Part of a small language model's weights.
Architecture: no biases in attention or MLP, untied embeddings.
MLP neurons of a small language model. Each row is named by its layer, matrix (gate and up: input weights; down: output weights) and neuron, and shows model dimensions 432-559. Each number is 128 + 24 x the weight over its row's rms, rounded and kept within 0 to 255. Numbers have three digits each. A neuron's up and down rows have the sign that makes its largest values positive.
Before each neuron's rows, "fires after" lists the tokens most often just before its 100 highest values on Wikipedia text that the model never trained on.

fires after: "\n", " F", " P", "G", "p", "enc"
L5.gate1333:096120131134129073145104080166127086133073160150142133124149133070160148144126167128130155139097098139114129159134077124149128111125138159153139179112143091085114162128091105150135148165112106138171143131163112098116105159124165131161113100137163124139149092147167131138135139142121153141103168150159159110161146146115052152146099121138112132093170129133140126116171106078120132152105
L5.up1333:120103150115148115170147120138105096168125141132104115146170139113137114139165145162115124105125115177099127130135139134167132146133151160123152165127179126096133108144104096148141135098121093087141135131123130149133107140177164153112125118114157132149138102085131129154137130128103155119140137147145149163138112140074080140145120116089103102147150149094104125115111138162118085136126
L5.down1333:153131126146117102127144133099134144147125091143125128095121113106144138142160160121081114146134176137109116148128127089135118156144113145142111145153150131103141145129121132132096154091111147110113121129120140120104126131157149138130127141106167134121089185111134174146153117083151127110107132128094115145126121100170167121092128102100123114093139114156129133120131133141139122110133

fires after: " 1", " |", " 0", " N", "==", "J"
L5.gate107:149138142120141126104123167145079118133127110153148101136039136122129107133116085104155110121113123097140148166144122106131097132126120050123131126072132142122108104116139079182099185111082143154091111126163148131090149120089079128131125095087162122134117107130164081126146120139110111166127138128097158134118120107127150113130129168185089120119103138163127140127099113091165135111070
L5.up107:123156153133142162139097161135084145103080065151133138101073158153135084112100112134124100152146153131126153134147122180151103108116157127150133129120148127122101133167147080161131158117141183124125145100130105126158125084118138116116121086112130140158098128125150095153154113128145103167138162128135148145134106115119176130130136133132110169153114114164099120130074145106136129122098
L5.down107:142139120135141178109141150144125111083118127117124164124163123135130151101125204165112095145131191103121163108120108136136118143107093100133149128145117159106134120099137151101127134090131200122103114135137126170111116126155125132104143098128127117130137158136150151124134123139112101155104114159178129150123143094174124132102127122112108144125135144129082113142106151146079131144115

fires after: "\n", "-", " \"", "|", " ("
L9.gate170:134112132134114111127136123166141117184114135139164132140122125115137144149148087139125137099128111128125091159111116101098172118121164136169115151102128091164114167103146159139114116144126119162146146123107107105129155137145140100095081140082118151138163122114106132129121115154099148093139117120141135112153159132097109133157158111121088129124144128153136120104140172114153117111156
L9.up170:097126128124141124111133147142124117151130149144123119145119118135114105129108144087171116134129133127181087109124129103124159115114110153115132161130098091122112130129161097138071135161116096136128115152093104119147113170123149109149119111120113158159155106098137161193140110115124140126143106147162145159141115126114040174162133131118131154140128128155098086123105147131138144157103
L9.down170:139101152084119148137100147102110131143130129118133081152106133100160110150152129118147136129141195148146131127139143106114118130085107124118101162164131097120156146199106127149142131143093148145145156085119141072171122137115124096115167115111106115105131118143139170127104170101126189137128154146138128160195115073136108119137077081123154124139130125122113101091125158085123138135127

fires after: " (", "-", " was", "|", ":", " In"
L5.gate416:161160134122126087147160151132147100123162114085165135153143111151076115109144120138125106123137107170117118142140130069126085104155107151081120137139163126158075138116181140121145121131099096110139150134152106163121118123139159110121128124101130127130179100108091139105116148121118138116134127149136150138128114152113108140108102086137094131119128190108110151191131090149089128173127
L5.up416:173161123102123098139149127086143174158149104092117141124131148138106181095132109118112095136132108143113088117102092095116095134113122122129113124125144146107145124110155167154133141120082090124093143118135097137144120160160149133129172144125164152138113128135118142132112132094126105152136113144100131132151093136131115074127170119117101124139119127133157097119083112151103179138115
L5.down416:158126143113096127098111125116115131143116134100139140116089097125119112076125092146136107102159130139167137112155120171158103091160124179159139131150094115101143136143134124137129113122120107147124138127150114107161114141168179125111173129105142179084103109120163119132111093107140137156114108147115142136173127192125093102143143164161137104136142150129134154118098178133120158141155

fires after: " the", ",", " The"
L9.gate377:116154111145145093148118156127140128106188105158181108106127107118155111096080145118145113134101086129153098112106157130114093120114124104126142066105110139104084133112148163145097116166171146175134151160145114158132152156125099148162082119138121144141162151129133096098095110143122125167116129145137123136151134166091077145105095170156125088141120145097146156093146110164132122153168
L9.up377:154153091147096109140106122110138120120139142078129155134137152141099168134119126123145108071074116127129145107141174138116124141133115108138103168136104123115141096093098119135132155135101116145152127134129159140118113155173107105094112111100173185125126129134154160138130135195124144109129207104178115113107127137166155117145142142114112108148172155131130137123158112156141133124159
L9.down377:134148137134127119127135128121124145164170101110124142127099144143140127110126052156167133138083100134147148123166176132122133142124128109133155106079155121103116097180136132142117124147148125128137159148132141137107133126144138099086089110111121162101137131109132115110085119138149103141127142153153120128125143180090163072153076151144162152139176105118113161114131140146166151156129

fires after: "\n"
L5.gate670:106135110127100097128095165151151095123132094133158137132163143107120142107117129090119115119105124105106151148145108108094078156131151128121140135092101166145135115112149123147140134129146142149156159135122177160079126092137148092143115116103139094119124117103155154111116118105161097129149073128080142109142107169101093106091141117177112120135155147121137125137096164122104082129120
L5.up670:147177129126151089122123162150086109131119084118140136162142153091160113133138134113173127151114162135109111151111114144166103159085133116132133141100123121084116122155135161115135127108129126127101093099169132122103159114118108165153139117131139112127138167100156119141091188090142118111123122135132130138147144114163148123161148162175076113130124108145117137109178143127168175131061
L5.down670:154184101119159142113117121169117104115120141147137156100138147105156094116151131106110150152160156098115131127128099112124095139133131221091107084160130113131135093058110124110092114126142113127117085165157138150150140141155139123152151172114134100116129140106113117101157102088150114111118133175109122133161173132098147167127146157160132140130142106154126144115162146122145137114134

fires after: " (", " \"", "-", "—"
L5.gate1268:127122113137101130106129134129118159094117147103152148141095105154134106122154109121157171143123108100144132090149150096120086116165131139126123137119155087107121137102145119146143157193138129109140159133076091153150133149119150119129139162128140127131159115150093171175153155138142108173127148125167115128107125120154120108135083141122152125118140082086084104136097130067117133146166
L5.up1268:141083142107113095168128109092124130151133173121143158124119129151098127125130131155104117116124105075155120095109184153101154069155172171142152147157112147137149140145141134118103108100125153159113125136123118169150126166150101113085099133115129151151095133151076138130159119123124121084161122133142134139144124156127136080170111144103105163132151099116147149122157155146177157149206
L5.down1268:108096113116125139141140146124137099132123139143076138131107133155130119141154130169130120138125206137124116104097145115156126103113099131143115087101174139140135143143135145073090150126108140119122132090172113109117142145110166121086131118129106128097170145121126106090142134063162130171134129120103103089131126123105127113150111152128120111128124137131121109155138170071122110125109

fires after: " the", " The", " of", "The", " most"
L9.gate1035:133117126163160147134085197099139160120157148073141150122114155130099112157112088104151124133102150166113096119151094109141099134085112108205111088112133134122160121129177129151134153122144141117128170142141118124087131111103095132140140130120133139123169129139155115136124105134146113091145153124114150115146106132163127147132099117079130165137124127122134122099143164159140163100191
L9.up1035:106096101122139139097110125113120146176118186102142137144073120137115155172137130132109139156161103104131125124155146149147131215162142167130161116159153143134097137131166082126139140136130118129186159155108144168098148146079102151124132169189107127124121086150134097154170172090150108073098160144149157104154151168124137115143123178147125141110129120192132141136103130145115153103146
L9.down1035:144125151116105124150127129159131085139130165122121115143163137166149151166092117078128146135111116139125103140149093115121106150117139114134170136202134188102131137184134109102134132165089139170119143100118094132131142132144150178135133123141118109098117111107113112130110135109139112111133126176107112102183145161110120156158111131103112081127122149102117114133131121134114138121081

fires after: " |", " 0", "}", "·"
L2.gate782:157188130152155141168136161151110083173126114154142159076094088146110139131087154115132140113155136080162141140158105126147139132095130135140142139117144094135110090117120116150157137123162164156129140121128129126095146110154102133125140113171113169145108142090158146119139128091093143111129111139158155110116120138177108130123157162144124126103126145138152133114158127141144131134106
L2.up782:141133154127156112143131112110110104152114130105129136128086098119109113137128129107121083131115140110106122113134095125116101144156166095131208136123101108138130130147119119140148092167084132145110123125132162146135160104096154140127183116094107156096109147149094155140149151139085164127104168105093156144094143148133138110070126137152172109109129128178139125106126114137150130092131
L2.down782:123129112135114150074113123175116057137130141125137114172122149135130158149140124122163100172172093110142122121220156139143100158151147106092086136131152065104135131147126099123169131144130168126080126117127153101131136110119160119148114106128065143151068112117087099150163111136111166141105134162126085078090121083119128128144112145128105151129155124161149132101133126132139133128093

fires after: " the", "\n", " The"
L9.gate35:137153145114111111172126111165124169138124167140165076143143103142093166090125111133114136142091063181094110126125144084100105136126109127168126141101113110122136118151147136136104155119113160142130143145098149158110106116103060182110150084142149103164108133138131105103142082163120131105122136122130152096120125219105114108145125181125134123149112136124134103141111120152119113162123
L9.up35:124136119109106150158103125114105168152099145155158153132140107128081166099120103153086125159077105132074103105162158140147122172118107176117174141183130111091133095199158099107115139104130140166133141145097144168139125117096119180110123139148100089186126158121125135109092112134106083154085133126126123170156126147145130102141134154105153091132149105099132101144089157172124091132135
L9.down35:188136137110116115134098148141114152140098118140092135150121125084137122127156117082082079140140094131116175088128125145161169102120108125086156142181131115118112123255140063129107112162148103162120128097137125135142137110159179141146139164119096158109106156093105147147122126112116111147099150135139119133171082194132108123130185133107188114116163134129122126116109123137141122106119

fires after: "\n"
L9.gate419:134122135152186089116136153140144140111135133126175155058155107122098122068158138149120141112134137098096116139139132110151126108115182133150112122134165111157145127128165116146153129132137125131137134114138108173116110189137140131143138097105117079152141173100165128090141137119121151078131144135119119145143167109160135084147119097140142101129160145130128099138124130126117113148118
L9.up419:179113117118191142145147123152077154133149120146122142096106146158109120140109147114110090141162132096131128140154123145086168159103116176142127144131081163146076115132118147130162170146115145127136113096130155140127158117067134151142108121128142106107134130130082157155150159125146134090108138127181158152149158151130094126099136112133111113153134117096144145137132132131114120124141
L9.down419:124099127119104122141098136153125137165171127111108196142116168116152119114124128145115163136156178162118090135137133139091096138116138128106150148145086134128144081160128136140108106147107155086098128131117168186126121126117123098148147123092088189167121149083157149122145146131134099116111141127173118113133094045105137070100118087096156168125140059133131126122163098117138118102126

fires after: "\n", " |"
L9.gate968:125110111123128091112102155123126178106115155118060135134106158130169151120098091128119119114077112125092124115140141120066130111147148135092153140072102174104123128077143172126095163164127130118128115136169137132115180117106086122108118107131128118148143106110143158139143121164118135178131118115140173103108096144155144088118099105136133124152123090086118155124157097103132144101120
L9.up968:131152145126115126097152149135114129137115138146152109135105149127132136126127103125120145133089156118080120104183129156109158151123154164110188127128100133097136149116125141132090153144116166113134090162157140146127128084116156130122084104181139157163162089114120141180130117114107132140151121176144116136099132113138123113160104116125112147120144101083121117084139127127129142108077
L9.down968:119095191086119158107145136100120133147140115092133137139137142111114102128164130133173126104123151160125155136153119120171143121082104245095152088150090126110129150136097112122146157145063157174132084131146108146130120115121143143142144120151146147147166129112158112150130146134146176107103102157144118132100108092152082150144141146117171140103161138128154133069104126172154141122148

fires after: " (", " K", "-", " W", "K", " J"
L4.gate584:134099096099174111109121118128123138172133135175146165111129134135085133118113143111140167132121153161118120133135171133129109106131119158110117090111134128108116093121119177132107153140106127138130125159108147164127125149146118128119187137102119130099108114138083160136120150125128132134143132165109208131136139161116141133103170077145092117118146127081153122138116176154100134161113
L4.up584:133117108085130121151114126145128115168099131115087108131124107095155130115191125130085123133131093137138131101116142141167137155156149131093183140129166128159115092134079104101113149144096149152113099158155143117095154122146123103129113113111103136129124088070126124164170155096125144154145129089136152124124116105093152124122112128162148133138165139130123074143118089121159158094119
L4.down584:125126124126135123169101120074095112175163121152119146142149115114101111114113116176129135117138138148134101119182110164127130107143167130136139144141109193148103101146123108100126132110105103155124120136134134111156130070128170121114135128094139135131142088091098124114129108128097162104148120113072105140144169120145112104164119122139144118119144171152131125184149138098095094104130

fires after: " |", " the", " IF", " B"
L2.gate747:152105160112089112127167112089081168107107153101129133116140145145147151118139112098163128156130146129119096137120122136096124121112171141125104111085150124130135116112172147120116114088080103107134126105132152122118100131075086114168130142101119142147102112109138101115130108120143148111115114145131154111143113119143110126162160161201147137110119142117092100150188139155151113151124
L2.up747:121157146125115140141133112102099103167127163111132144119130131130141131115137157099171149142123131167129133138096123098131110136112148150138129089135134147129099150118128128138138116107104138145138063122121145102142161113097126127140150146111080114168122135166112159153132120148142133107149110147103119092153118157111113105124166146126103109086138142103109109141132157110148147171131
L2.down747:115129098145111120159143077107145101146109150105115140150133121097140116175122164120138142101116062133161090135102102139152116114115102154144130118117128133153149147126110085112129137111116122110109089107134111088107134139142143135147118171114150112154115152135134161156128128114144141158102102118133121076152103168166134153101117147094140116100112146108123132135126179131133134124117

fires after: "\n", "Z", "/", " \"", ".", "-"
L2.gate474:155141124120131107143167132143105152129133118117188145119144135160135121133145169136113143126127141129122129150128134111077147119134093088124144120120151136113097111149136182095131106113137146142123146104181150163096173135091130150152102102126134144082107102147135087133161122114125146109134120157155170170166098117141106158118157125130133101110137147148143122101159121153142114164139
L2.up474:154159125084160099126179125139083141141148132120159114160123122106126121171118123162110122131118143137156135110169086122121146095145143094131126108128120125115135135135157177110127108146158111118117121136148124149146147157109148102155118100066158116097098161138105137128113119103148133140134123163125166189105127095152089173109160095116117158101120089145146108126133177127138150174147
L2.down474:119124090084124124172159113122167134125139113101138133145162143096108105117138133127132113126128154167125156116131129168137119100127136128118095100143101121139112146175153129070139115129132107124095114139129165130137166123104132145114137106088161122118098161142077143152119156123125143138138126158144152129111141069093138139083132124112152153108142124126133116068092167132143131111132